Weights of a small transformer language model.
Architecture: no biases in attention or MLP, untied embeddings, normalized queries and keys, capped logits.
Training: a variant of Adam for these matrices, 1838M tokens.
MLP neurons of a small language model. Each row is named by its layer, matrix (up: input weights) and neuron, and shows model dimensions 80-143. Each number is 200 + 30 x the weight over its row's rms, rounded and kept within 0 to 999.
A block is one neuron, or neurons of one layer that tend to fire together. After each block is what it responds to, as a language model described it from the Wikipedia text at the highest values.

L4.up139,188,222,221,169,218,214,209,194,149,172,209,211,194,273,182,128,169,167,201,213,174,191,219,263,215,174,248,218,199,174,248,159,240,171,222,143,210,223,224,253,234,219,206,220,239,209,195,232,168,227,183,163,164,134,215,179,202,203,244,197,182,191,187,175
L4.up492,223,202,194,168,184,148,214,209,128,219,180,196,159,187,181,184,123,164,194,206,186,234,209,247,186,234,212,209,173,164,211,191,188,172,186,99,187,214,189,160,119,164,182,209,250,202,176,195,176,227,169,213,137,188,213,219,181,140,213,192,256,169,160,204
L4.up713,235,218,193,169,172,243,200,213,145,194,230,199,163,218,176,254,155,157,226,203,185,216,202,221,249,179,196,235,209,150,193,179,210,226,244,252,201,200,188,197,231,255,181,196,263,206,199,135,140,273,187,160,156,182,210,179,212,211,234,198,220,181,190,190
L4.up780,253,168,203,245,178,201,191,137,192,169,130,156,260,200,196,267,263,194,202,226,240,217,183,198,203,163,221,210,205,158,88,186,197,148,235,266,180,187,225,188,245,206,240,169,212,203,190,219,183,283,164,163,196,190,172,197,190,229,171,211,225,219,173,182
L4.up964,190,262,200,218,253,229,220,230,191,167,155,194,159,198,132,198,142,182,219,179,199,171,207,250,260,222,154,211,206,178,155,244,233,135,209,250,235,193,172,206,199,228,191,198,220,190,166,244,225,258,187,189,155,126,222,215,180,192,215,166,173,175,202,217
L4.up1083,234,216,150,163,207,205,220,219,162,175,194,217,120,171,236,190,169,170,182,196,176,199,219,270,220,205,171,235,183,154,181,186,185,212,194,165,197,198,216,150,209,183,223,217,225,212,222,162,220,260,169,228,163,175,192,197,155,247,227,199,237,213,199,200
L4.up1284,242,209,193,173,207,183,208,170,159,224,159,163,199,241,200,222,193,161,190,183,214,203,240,231,239,192,233,232,176,225,205,179,251,234,215,206,236,228,219,204,164,175,192,168,274,264,186,150,150,254,168,190,145,147,194,175,177,160,222,222,197,183,188,216
L4.up1653,262,225,170,204,235,205,169,233,217,181,176,171,133,199,165,215,145,151,209,203,203,225,187,241,218,185,198,251,209,194,195,185,227,160,240,235,197,202,215,183,255,256,219,233,219,134,207,198,175,221,166,197,159,172,218,178,145,222,218,198,186,145,216,210
Split verb-ending completions

L6.up62,225,214,174,200,187,237,197,228,205,197,166,187,144,176,225,214,196,195,193,182,240,174,196,155,205,203,222,199,147,186,184,171,187,188,173,194,187,168,200,174,175,216,235,173,254,166,150,216,148,205,209,176,139,206,166,172,206,237,200,153,172,166,208,208
L6.up253,198,192,214,222,151,241,180,217,194,185,189,216,171,223,247,179,104,196,118,211,201,189,215,200,172,203,212,214,214,182,221,218,204,194,187,218,223,182,173,233,196,224,224,194,192,218,175,189,227,169,181,159,184,197,236,164,185,196,157,202,235,143,213,239
L6.up374,208,193,183,191,206,209,201,220,206,161,212,189,134,159,204,210,170,203,156,202,217,179,200,179,190,177,145,230,205,212,195,153,208,206,209,203,153,146,140,247,195,213,198,193,180,174,206,205,184,210,265,196,153,263,245,193,245,207,142,182,193,171,185,225
L6.up747,227,235,176,205,210,160,166,223,149,203,160,143,143,245,171,227,157,190,211,228,191,183,225,184,230,176,168,199,202,209,178,176,189,186,210,185,235,163,233,233,247,176,214,178,179,233,147,197,150,117,214,181,202,213,227,186,225,170,234,231,178,163,233,181
L6.up817,219,204,142,215,228,266,181,184,232,175,157,149,157,249,189,171,171,203,184,185,236,189,209,232,239,192,163,202,223,205,201,177,170,241,199,226,159,152,216,165,182,244,164,183,228,190,167,123,196,193,171,198,191,186,204,214,157,170,166,185,218,104,201,206
L6.up925,228,151,139,174,239,222,194,208,180,227,201,153,170,245,203,198,168,227,215,199,214,258,246,190,241,192,222,179,206,223,200,227,210,170,199,195,161,133,229,242,238,201,175,199,217,220,200,211,270,209,191,221,144,227,257,184,213,202,178,251,202,176,191,205
L6.up1225,228,207,175,225,177,231,122,200,218,180,159,154,192,140,216,215,170,180,162,174,216,228,173,203,200,182,200,223,223,172,142,188,177,166,181,166,156,181,187,219,187,230,123,176,219,175,167,184,275,229,185,188,149,193,214,217,165,146,214,237,180,145,206,193
L6.up1481,227,249,158,230,174,236,196,187,226,167,189,183,134,172,244,169,153,174,208,204,204,192,209,183,214,169,148,269,219,191,169,167,184,159,157,215,218,156,171,194,248,216,222,183,199,169,170,199,190,236,200,201,192,180,222,188,187,177,200,192,237,154,173,193
Word-start fragments and prepositions

L2.up1696,156,194,198,214,191,236,226,179,144,196,205,144,141,218,140,210,165,156,218,174,229,206,186,211,229,239,212,207,214,182,190,173,200,225,204,186,220,166,171,125,204,163,170,174,225,278,192,155,154,165,187,281,189,160,216,213,177,183,200,180,193,138,205,181
Word stems awaiting suffixes

L6.up13,261,264,184,184,235,203,191,267,218,189,179,216,186,155,158,201,152,158,212,233,229,222,182,229,231,215,203,167,183,190,224,238,165,201,230,212,188,203,165,208,265,235,204,207,259,246,208,188,191,286,182,190,161,152,234,168,175,200,194,190,197,152,213,254
L6.up435,212,173,215,225,202,254,195,148,206,185,199,236,137,226,168,212,161,179,201,204,241,228,148,218,231,185,212,258,160,196,149,238,194,218,165,225,219,215,209,262,225,249,188,165,214,204,168,212,191,212,178,252,205,181,209,177,154,184,196,177,177,210,238,121
L6.up456,239,229,182,240,198,216,185,184,200,208,154,236,162,226,199,249,159,220,261,199,209,254,194,236,220,172,237,223,187,154,151,223,198,235,179,222,220,188,190,248,205,280,204,154,215,238,170,200,206,196,159,181,107,137,182,199,205,190,197,161,229,166,218,210
L6.up922,190,178,248,229,243,158,143,243,157,147,157,217,158,169,208,216,225,175,196,171,189,222,190,240,242,192,160,247,217,178,188,194,221,229,183,241,220,218,183,252,164,240,161,207,205,239,179,211,220,151,139,164,218,148,172,201,198,211,212,181,204,191,185,196
L6.up1015,233,168,165,183,198,242,168,166,157,168,175,179,170,146,173,203,163,165,186,184,146,175,184,224,195,168,175,195,216,127,217,239,187,211,170,186,216,203,228,187,228,232,192,206,223,232,185,228,167,205,168,245,187,177,219,265,249,150,223,193,199,153,271,131
L6.up1443,206,183,207,159,234,237,159,173,173,219,219,191,170,175,179,205,171,157,170,162,211,186,191,240,194,243,182,213,213,185,177,282,204,199,190,172,219,207,197,205,185,219,178,195,221,227,179,182,210,220,152,197,203,173,173,218,161,230,212,165,176,182,188,190
L6.up1684,237,197,211,217,159,231,193,193,200,152,218,190,193,234,231,186,163,173,187,222,228,217,166,252,186,174,197,216,231,215,186,205,175,199,200,211,207,192,198,233,196,226,156,158,220,223,211,200,191,235,156,214,188,209,215,163,177,211,216,192,195,196,219,187
L6.up1979,255,242,213,235,133,217,195,183,171,169,216,237,185,210,168,217,181,175,168,217,232,192,190,264,187,192,226,216,209,156,181,244,210,222,185,150,187,219,206,184,214,230,188,208,186,227,134,181,204,206,188,209,129,187,210,208,204,221,203,163,196,216,158,186
Words expecting a preposition

L6.up92,222,175,174,280,206,208,224,239,125,239,249,187,201,247,232,175,162,217,179,222,173,178,200,167,165,218,211,187,177,180,245,231,257,247,167,155,133,164,180,207,192,269,246,233,183,268,167,202,182,177,173,240,147,227,226,201,175,276,172,197,154,206,195,184
L6.up487,224,172,177,198,205,174,236,205,98,217,193,244,173,200,165,163,214,152,268,176,260,163,229,187,222,213,193,175,144,183,250,196,208,133,184,187,212,195,241,273,213,235,203,148,160,256,198,182,176,158,271,191,183,218,190,152,192,252,198,160,181,216,213,192
L6.up1172,208,201,225,188,209,241,226,238,183,234,184,195,180,249,248,206,207,163,136,187,181,214,175,235,188,216,231,222,158,167,196,262,210,212,184,209,234,181,211,200,223,219,213,171,225,195,124,212,158,223,198,247,184,176,217,147,226,257,220,168,199,204,216,175
L6.up1253,247,185,184,207,199,238,169,174,121,170,121,159,192,179,205,196,194,208,183,162,187,195,187,175,244,268,209,181,216,220,163,266,187,180,178,157,160,203,165,197,209,193,258,154,187,169,208,231,178,217,203,233,204,195,178,194,141,193,221,155,181,231,218,196
L6.up1445,242,193,238,257,248,187,214,195,148,213,202,174,160,219,235,220,140,184,214,196,178,198,185,214,249,187,162,174,227,151,216,173,157,211,188,190,178,180,222,193,160,237,182,221,142,269,167,172,186,225,177,195,166,208,156,203,251,218,178,185,200,196,208,159
L6.up1752,200,207,201,181,193,177,161,209,154,186,171,231,176,180,195,208,176,191,232,188,253,219,257,159,158,251,208,197,232,211,172,247,171,181,170,161,204,214,148,201,238,261,216,188,247,192,195,236,172,216,205,143,158,199,204,175,209,216,283,166,240,230,203,222
L6.up1929,244,156,207,187,256,247,231,242,194,195,221,173,207,216,198,200,149,199,181,203,185,242,212,197,229,238,199,210,236,179,194,209,187,209,206,143,196,170,208,186,186,203,174,169,176,256,167,179,200,207,215,217,145,158,246,180,213,174,187,175,248,173,255,166
L6.up1994,215,189,205,191,250,196,219,179,110,192,232,187,217,174,259,172,189,209,191,202,179,162,277,211,199,296,181,165,193,199,170,201,203,190,192,178,239,176,206,183,219,198,204,179,230,250,174,216,247,216,248,212,183,183,169,195,187,192,246,183,209,195,201,222
Mid-word fragment pieces

L4.up486,226,164,216,212,213,175,178,220,186,180,182,208,203,273,215,212,198,195,197,191,178,208,211,222,205,194,142,148,233,165,255,247,245,219,218,210,203,169,221,204,196,225,227,233,233,172,133,228,210,273,193,202,168,188,225,200,189,173,258,176,214,203,161,205
L4.up702,212,237,214,209,169,160,181,207,205,181,151,174,224,225,219,180,231,180,149,194,254,197,190,236,236,208,219,209,198,189,177,177,165,227,170,157,267,151,221,176,174,267,198,193,227,188,182,214,181,218,194,208,161,144,212,219,205,242,263,193,173,228,154,170
L4.up967,177,220,170,182,213,203,173,220,184,189,199,220,216,225,250,200,226,193,152,185,215,199,244,228,203,228,173,233,178,122,222,240,137,215,211,160,245,202,220,214,225,181,190,159,177,220,157,250,207,214,168,232,195,155,197,210,211,212,221,194,223,170,223,194
L4.up1157,187,197,247,180,214,218,173,198,163,206,155,205,208,155,235,225,219,193,167,196,189,220,197,203,193,224,190,189,252,151,254,247,159,207,221,233,234,210,202,235,190,211,151,163,195,182,178,212,228,175,223,225,230,218,173,208,212,188,167,159,217,198,200,202
L4.up1175,190,180,114,216,194,197,180,147,192,213,144,228,207,207,180,176,178,204,178,152,193,218,190,213,190,179,228,228,173,131,235,191,215,201,183,202,233,197,213,172,249,197,233,195,250,181,157,178,236,245,182,199,152,177,162,149,207,216,206,133,197,144,206,156
L4.up1479,208,193,203,90,192,244,206,221,204,209,221,224,174,193,218,202,200,184,192,261,177,153,237,173,222,174,198,228,182,210,186,229,211,189,195,169,203,195,207,175,186,157,130,207,247,271,144,234,194,180,174,220,176,168,249,212,196,192,247,165,200,212,183,148
L4.up1784,170,172,118,184,219,137,191,213,185,203,185,198,219,154,213,197,239,201,133,191,203,190,194,223,220,196,228,168,228,139,160,167,179,221,163,200,186,212,201,145,171,137,150,174,162,233,182,180,192,149,224,205,201,184,176,214,215,197,157,159,228,172,186,199
L4.up1818,232,227,146,216,232,208,181,190,211,185,197,208,172,228,263,174,202,174,145,214,241,196,156,219,172,188,187,180,254,147,217,204,151,193,212,166,213,224,213,201,227,236,211,179,228,173,139,182,202,187,186,201,195,183,166,198,229,188,184,148,294,155,206,171
Place-name comma separator

L6.up306,209,144,228,229,216,252,166,211,243,199,176,211,244,176,224,189,224,191,128,148,255,184,184,211,194,193,185,252,235,196,188,235,156,215,175,287,221,214,231,222,183,231,210,147,187,149,195,192,172,191,246,222,206,186,214,196,220,219,137,208,146,162,195,195
L6.up409,219,236,209,209,254,214,224,174,165,188,158,169,164,202,271,242,162,216,171,186,236,162,172,178,215,207,192,228,216,182,198,159,181,184,187,178,223,183,207,205,207,232,168,157,176,196,183,119,139,238,172,216,233,216,165,200,215,191,155,187,240,140,202,258
L6.up794,202,195,164,203,247,212,159,170,151,187,158,202,238,158,216,183,252,162,160,195,216,221,148,216,207,219,175,251,175,154,220,234,186,189,203,253,150,261,196,218,240,195,244,190,180,222,199,201,132,236,208,202,203,194,172,170,223,208,140,199,186,146,170,185
L6.up941,222,186,99,222,208,190,247,201,183,190,197,217,220,136,206,250,188,209,152,176,232,198,184,216,195,263,208,218,248,176,224,175,163,213,203,199,199,194,215,170,219,168,167,172,162,205,179,187,222,205,233,141,204,186,204,168,224,201,197,158,223,184,184,199
L6.up956,226,249,231,191,210,218,211,149,204,200,215,213,187,159,229,206,205,155,166,155,207,168,252,201,231,219,231,220,239,161,218,253,153,181,127,171,216,221,215,231,226,180,237,141,166,137,157,194,193,229,234,219,236,199,226,219,213,187,162,239,255,157,216,211
L6.up988,201,233,178,253,223,232,197,178,198,251,121,233,201,194,224,246,224,225,191,174,247,132,148,245,189,229,155,219,217,222,149,179,173,214,204,188,213,178,205,204,251,205,205,204,159,287,153,242,190,190,175,167,191,199,156,218,219,214,188,158,217,130,184,226
L6.up1119,242,206,232,208,236,184,179,235,164,169,145,175,193,245,193,206,192,204,176,188,200,186,176,228,221,203,169,206,219,209,211,207,141,257,191,203,246,235,200,199,210,241,247,205,188,179,215,211,220,220,145,228,231,206,227,220,200,225,171,184,239,178,228,247
L6.up1822,207,209,172,208,269,249,197,144,276,219,167,149,176,210,243,198,212,210,246,177,235,221,161,187,207,221,222,230,220,198,169,203,130,244,203,209,204,175,203,215,250,239,253,189,248,201,196,166,200,169,182,254,196,159,192,180,178,195,200,211,233,120,246,192
Place-name lead-in tokens

L2.up439,191,162,171,188,174,244,223,165,213,213,202,156,159,232,219,211,212,164,163,188,252,206,214,185,271,159,221,177,208,173,215,220,225,183,233,218,221,192,180,182,208,185,173,204,209,215,167,210,180,214,193,214,189,166,177,175,159,253,185,189,179,217,156,176
Inside rare proper names

L4.up128,220,204,220,174,309,189,209,194,138,207,205,180,154,215,205,218,174,172,162,194,259,211,207,164,236,219,165,206,189,193,215,220,196,215,219,194,220,230,205,216,198,229,196,178,214,158,171,181,182,148,202,279,204,163,236,223,197,195,215,153,186,207,154,205
L4.up248,205,195,221,221,181,187,171,162,163,196,212,168,166,217,190,180,186,206,182,255,158,190,192,230,190,185,167,223,185,186,224,182,209,139,129,220,236,173,163,220,170,207,195,186,215,269,168,188,277,237,169,203,214,183,178,186,166,166,221,137,205,172,172,243
L4.up445,222,142,202,181,226,227,162,258,193,204,192,181,200,270,152,216,197,194,172,215,210,216,165,204,205,255,177,224,198,203,161,218,248,176,221,207,211,197,199,196,175,184,178,176,144,149,176,193,224,235,245,210,209,170,194,174,179,155,199,193,187,188,184,185
L4.up881,253,239,172,162,174,184,208,243,192,220,203,163,156,290,164,207,240,244,185,183,203,169,183,178,253,285,249,201,179,181,196,222,202,247,250,238,220,185,221,228,257,228,225,169,208,207,175,183,217,157,181,195,152,165,206,206,209,270,200,203,177,221,152,255
L4.up885,184,105,222,252,181,271,177,210,226,224,143,197,222,186,203,198,185,191,205,175,234,236,165,198,199,218,219,172,182,137,169,199,184,212,230,166,195,220,191,144,151,231,237,231,203,209,143,209,204,145,188,207,182,239,251,230,259,201,193,164,205,220,202,185
L4.up928,195,164,178,168,257,212,153,212,251,218,172,241,143,258,202,226,224,247,180,192,198,210,172,154,174,241,222,216,189,174,177,236,193,202,156,271,212,206,207,242,222,221,231,181,164,187,216,184,202,195,215,219,229,220,167,166,159,185,182,198,206,166,174,231
L4.up956,238,171,185,185,242,206,170,213,169,224,160,230,191,184,242,204,188,236,201,164,182,215,177,194,160,205,241,144,234,202,239,222,156,201,191,194,172,178,221,190,168,221,250,172,225,219,180,225,208,230,220,178,211,245,221,177,140,244,202,145,205,199,163,201
L4.up1348,206,148,212,193,190,223,238,256,206,228,185,211,171,182,112,152,206,250,188,163,196,234,197,239,215,236,249,199,201,158,165,187,233,184,166,218,208,144,235,216,206,166,220,175,185,164,222,233,212,218,144,200,202,169,186,226,187,226,173,135,159,204,204,196
Mid-word name fragments

L4.up145,244,156,228,186,177,192,179,221,210,205,189,155,242,179,167,205,202,216,178,224,171,195,175,169,165,216,177,196,143,175,171,225,149,136,190,203,191,225,186,182,180,198,130,210,225,201,220,187,124,179,87,199,209,179,149,216,215,170,217,209,216,214,219,255
L4.up877,177,208,196,247,211,212,147,239,151,176,196,132,154,184,173,247,218,193,157,224,200,201,180,178,201,216,174,221,194,127,163,168,150,166,199,121,180,208,185,196,193,235,194,194,185,184,175,210,202,164,183,222,212,151,236,175,214,163,209,178,222,174,188,228
L4.up1230,206,283,161,236,195,216,167,235,187,219,183,166,144,258,121,244,200,192,149,198,234,240,160,182,223,224,165,241,201,219,155,244,125,213,181,194,183,113,202,160,219,246,261,205,192,209,200,218,195,194,184,180,183,201,220,167,218,223,182,140,196,170,216,224
L4.up1466,263,111,198,213,261,230,226,221,163,231,182,199,194,176,207,190,202,138,174,217,254,190,210,201,225,202,161,170,174,188,207,207,159,190,175,176,229,197,175,138,203,225,189,189,199,201,182,134,202,175,235,228,179,172,196,240,172,196,203,216,241,208,156,178
L4.up1472,171,213,260,211,212,155,166,141,192,166,178,183,184,178,202,227,179,229,207,140,234,189,209,230,235,170,178,206,226,213,133,202,172,178,194,182,210,208,226,188,212,208,167,169,202,175,191,211,161,195,233,185,185,234,159,195,185,179,213,236,181,207,223,189
L4.up1633,301,219,207,244,277,176,230,246,172,214,174,159,207,216,178,274,171,147,207,201,194,230,226,215,198,187,230,179,151,203,246,162,193,190,182,127,204,227,200,198,178,189,206,193,209,218,216,216,188,253,206,174,209,190,230,155,204,135,198,138,208,198,262,158
L4.up1644,233,249,179,194,243,223,241,219,197,153,172,176,204,184,191,190,201,211,167,179,191,216,221,233,268,221,202,237,191,183,121,235,170,152,213,166,186,208,237,203,176,238,171,160,246,187,190,185,112,209,235,217,187,225,215,167,196,168,233,209,193,175,214,196
L4.up1904,238,202,229,188,232,202,213,179,153,202,209,205,238,213,209,210,187,199,174,195,181,209,171,177,202,200,184,144,219,192,204,199,172,145,257,223,196,219,234,229,204,186,158,175,191,245,181,163,230,183,173,199,236,177,156,199,215,219,264,186,214,215,183,204
Word-final vowel completions

L6.up75,207,238,145,216,224,260,232,197,183,175,212,193,129,230,179,199,157,185,226,190,170,244,229,245,184,198,199,183,237,164,171,198,193,188,188,162,154,182,190,201,195,215,204,201,204,196,182,170,213,236,268,196,177,158,205,179,171,244,155,159,229,200,226,187
L6.up439,232,221,205,214,155,253,206,184,147,170,185,203,184,206,187,188,197,186,213,201,226,208,209,236,192,198,190,144,193,184,260,225,245,215,206,178,211,182,228,199,219,245,202,210,238,195,219,201,262,194,208,203,202,168,164,184,174,207,239,163,188,216,194,213
L6.up898,235,192,176,171,229,216,136,182,201,201,225,204,197,226,222,232,166,188,192,235,192,249,152,259,177,229,170,200,210,164,153,248,178,172,236,231,170,165,225,248,219,241,184,210,220,194,194,168,155,269,172,172,133,177,173,172,206,178,175,172,224,150,202,188
L6.up1287,260,190,199,236,243,233,231,204,227,198,167,192,163,186,191,163,185,198,206,167,227,169,176,237,230,202,213,189,209,198,257,201,261,219,229,115,237,165,173,266,200,238,196,200,219,208,169,210,197,234,218,217,114,147,178,157,202,218,181,132,206,207,182,203
L6.up1546,200,221,181,209,205,230,172,208,170,214,184,209,224,233,197,190,189,205,210,149,235,198,162,245,223,241,227,188,131,194,230,208,191,196,164,216,196,229,216,154,224,201,219,202,189,226,189,210,219,189,237,155,154,187,121,166,171,234,230,160,238,162,228,222
L6.up1666,242,204,212,240,261,197,180,187,200,229,171,142,172,232,208,161,209,155,154,194,201,174,211,243,180,190,226,233,160,163,252,205,189,174,186,194,150,169,211,218,209,221,203,190,180,226,205,219,258,193,194,222,254,180,197,184,185,201,129,113,167,168,212,187
L6.up1786,229,165,184,230,189,184,168,186,164,182,178,220,208,240,176,223,200,194,174,198,199,232,216,214,165,211,222,202,215,163,205,248,154,212,204,180,169,179,208,184,189,211,195,221,250,231,128,217,240,208,214,254,187,166,237,111,180,241,193,167,244,182,176,197
L6.up1916,205,221,195,196,218,204,239,199,158,177,207,212,245,175,214,190,201,193,189,180,219,226,172,190,243,195,137,229,224,198,208,184,156,156,189,228,245,146,166,234,201,208,202,136,231,171,115,178,207,250,225,262,206,152,194,215,127,242,192,168,147,172,180,244
Word-continuation fragment

L2.up887,197,219,191,200,222,238,143,215,162,150,205,147,163,188,184,224,200,167,226,170,239,164,184,181,214,207,256,202,209,142,201,105,179,223,196,141,244,220,221,202,190,235,181,212,233,229,165,144,136,214,148,206,164,171,173,223,227,167,217,179,202,170,206,216
Word-initial col, name openers

L4.up52,228,201,143,225,246,245,229,243,151,174,171,144,163,196,228,185,163,159,187,203,225,163,224,182,225,205,179,184,226,167,227,223,233,234,186,183,181,179,202,181,198,225,162,206,245,193,187,180,184,185,143,213,132,196,228,211,200,186,178,176,210,155,141,157
L4.up339,215,233,192,213,250,226,185,180,219,259,173,175,167,173,260,190,173,203,129,185,202,197,178,160,214,196,196,207,193,156,194,191,170,205,198,152,141,159,197,228,205,197,151,224,209,147,208,189,218,234,147,194,109,220,171,109,204,177,188,217,227,129,215,208
L4.up708,209,199,141,235,264,168,191,220,216,203,131,133,219,222,254,176,154,196,219,191,190,217,198,213,186,161,190,241,203,184,202,149,160,266,149,191,157,165,270,189,165,206,206,235,194,201,202,167,190,207,178,207,104,158,203,167,157,231,225,189,256,120,136,182
L4.up876,243,242,224,243,233,186,141,180,130,196,162,178,195,180,225,186,186,205,172,175,218,188,275,142,227,243,223,220,191,200,189,175,117,231,210,171,212,187,228,232,180,183,198,146,191,244,197,155,199,193,241,195,155,232,218,215,194,272,148,195,234,157,291,190
L4.up1049,246,171,149,217,183,207,175,231,223,213,195,194,133,196,266,204,170,178,191,175,194,242,210,234,204,150,131,194,238,215,216,206,179,228,196,193,195,161,193,184,144,243,111,185,195,192,202,205,180,199,227,196,176,182,243,199,183,214,218,200,209,153,247,179
L4.up1098,183,170,132,265,209,192,171,265,215,213,232,211,172,177,230,214,220,200,203,179,209,161,164,188,212,223,221,252,164,170,178,202,171,190,175,191,158,220,211,180,140,199,258,128,152,178,225,182,188,212,194,194,150,226,174,178,163,276,197,153,204,150,198,223
L4.up1561,220,222,178,221,203,220,165,180,220,224,199,182,189,188,210,226,167,215,207,212,213,225,220,167,199,181,180,212,246,165,208,205,178,217,182,217,206,187,247,189,227,223,125,216,210,193,189,168,199,183,175,185,113,175,192,194,189,183,204,188,246,190,174,174
L4.up1871,180,174,176,213,287,200,199,218,209,210,196,201,134,216,216,207,196,225,169,171,183,196,160,167,143,185,179,176,211,170,199,194,191,245,179,182,173,133,220,177,239,243,231,230,208,240,168,160,216,217,171,199,124,175,210,213,178,219,184,189,241,135,164,201
Spatial prepositions, mostly "on"

L2.up44,220,217,209,168,240,221,235,260,163,177,209,216,198,192,224,246,198,184,155,227,205,161,192,162,177,181,224,195,248,183,158,205,229,252,259,182,200,190,159,194,236,242,229,183,162,207,192,194,199,193,175,193,208,195,166,194,223,154,205,229,226,198,233,159
Change verbs before prepositions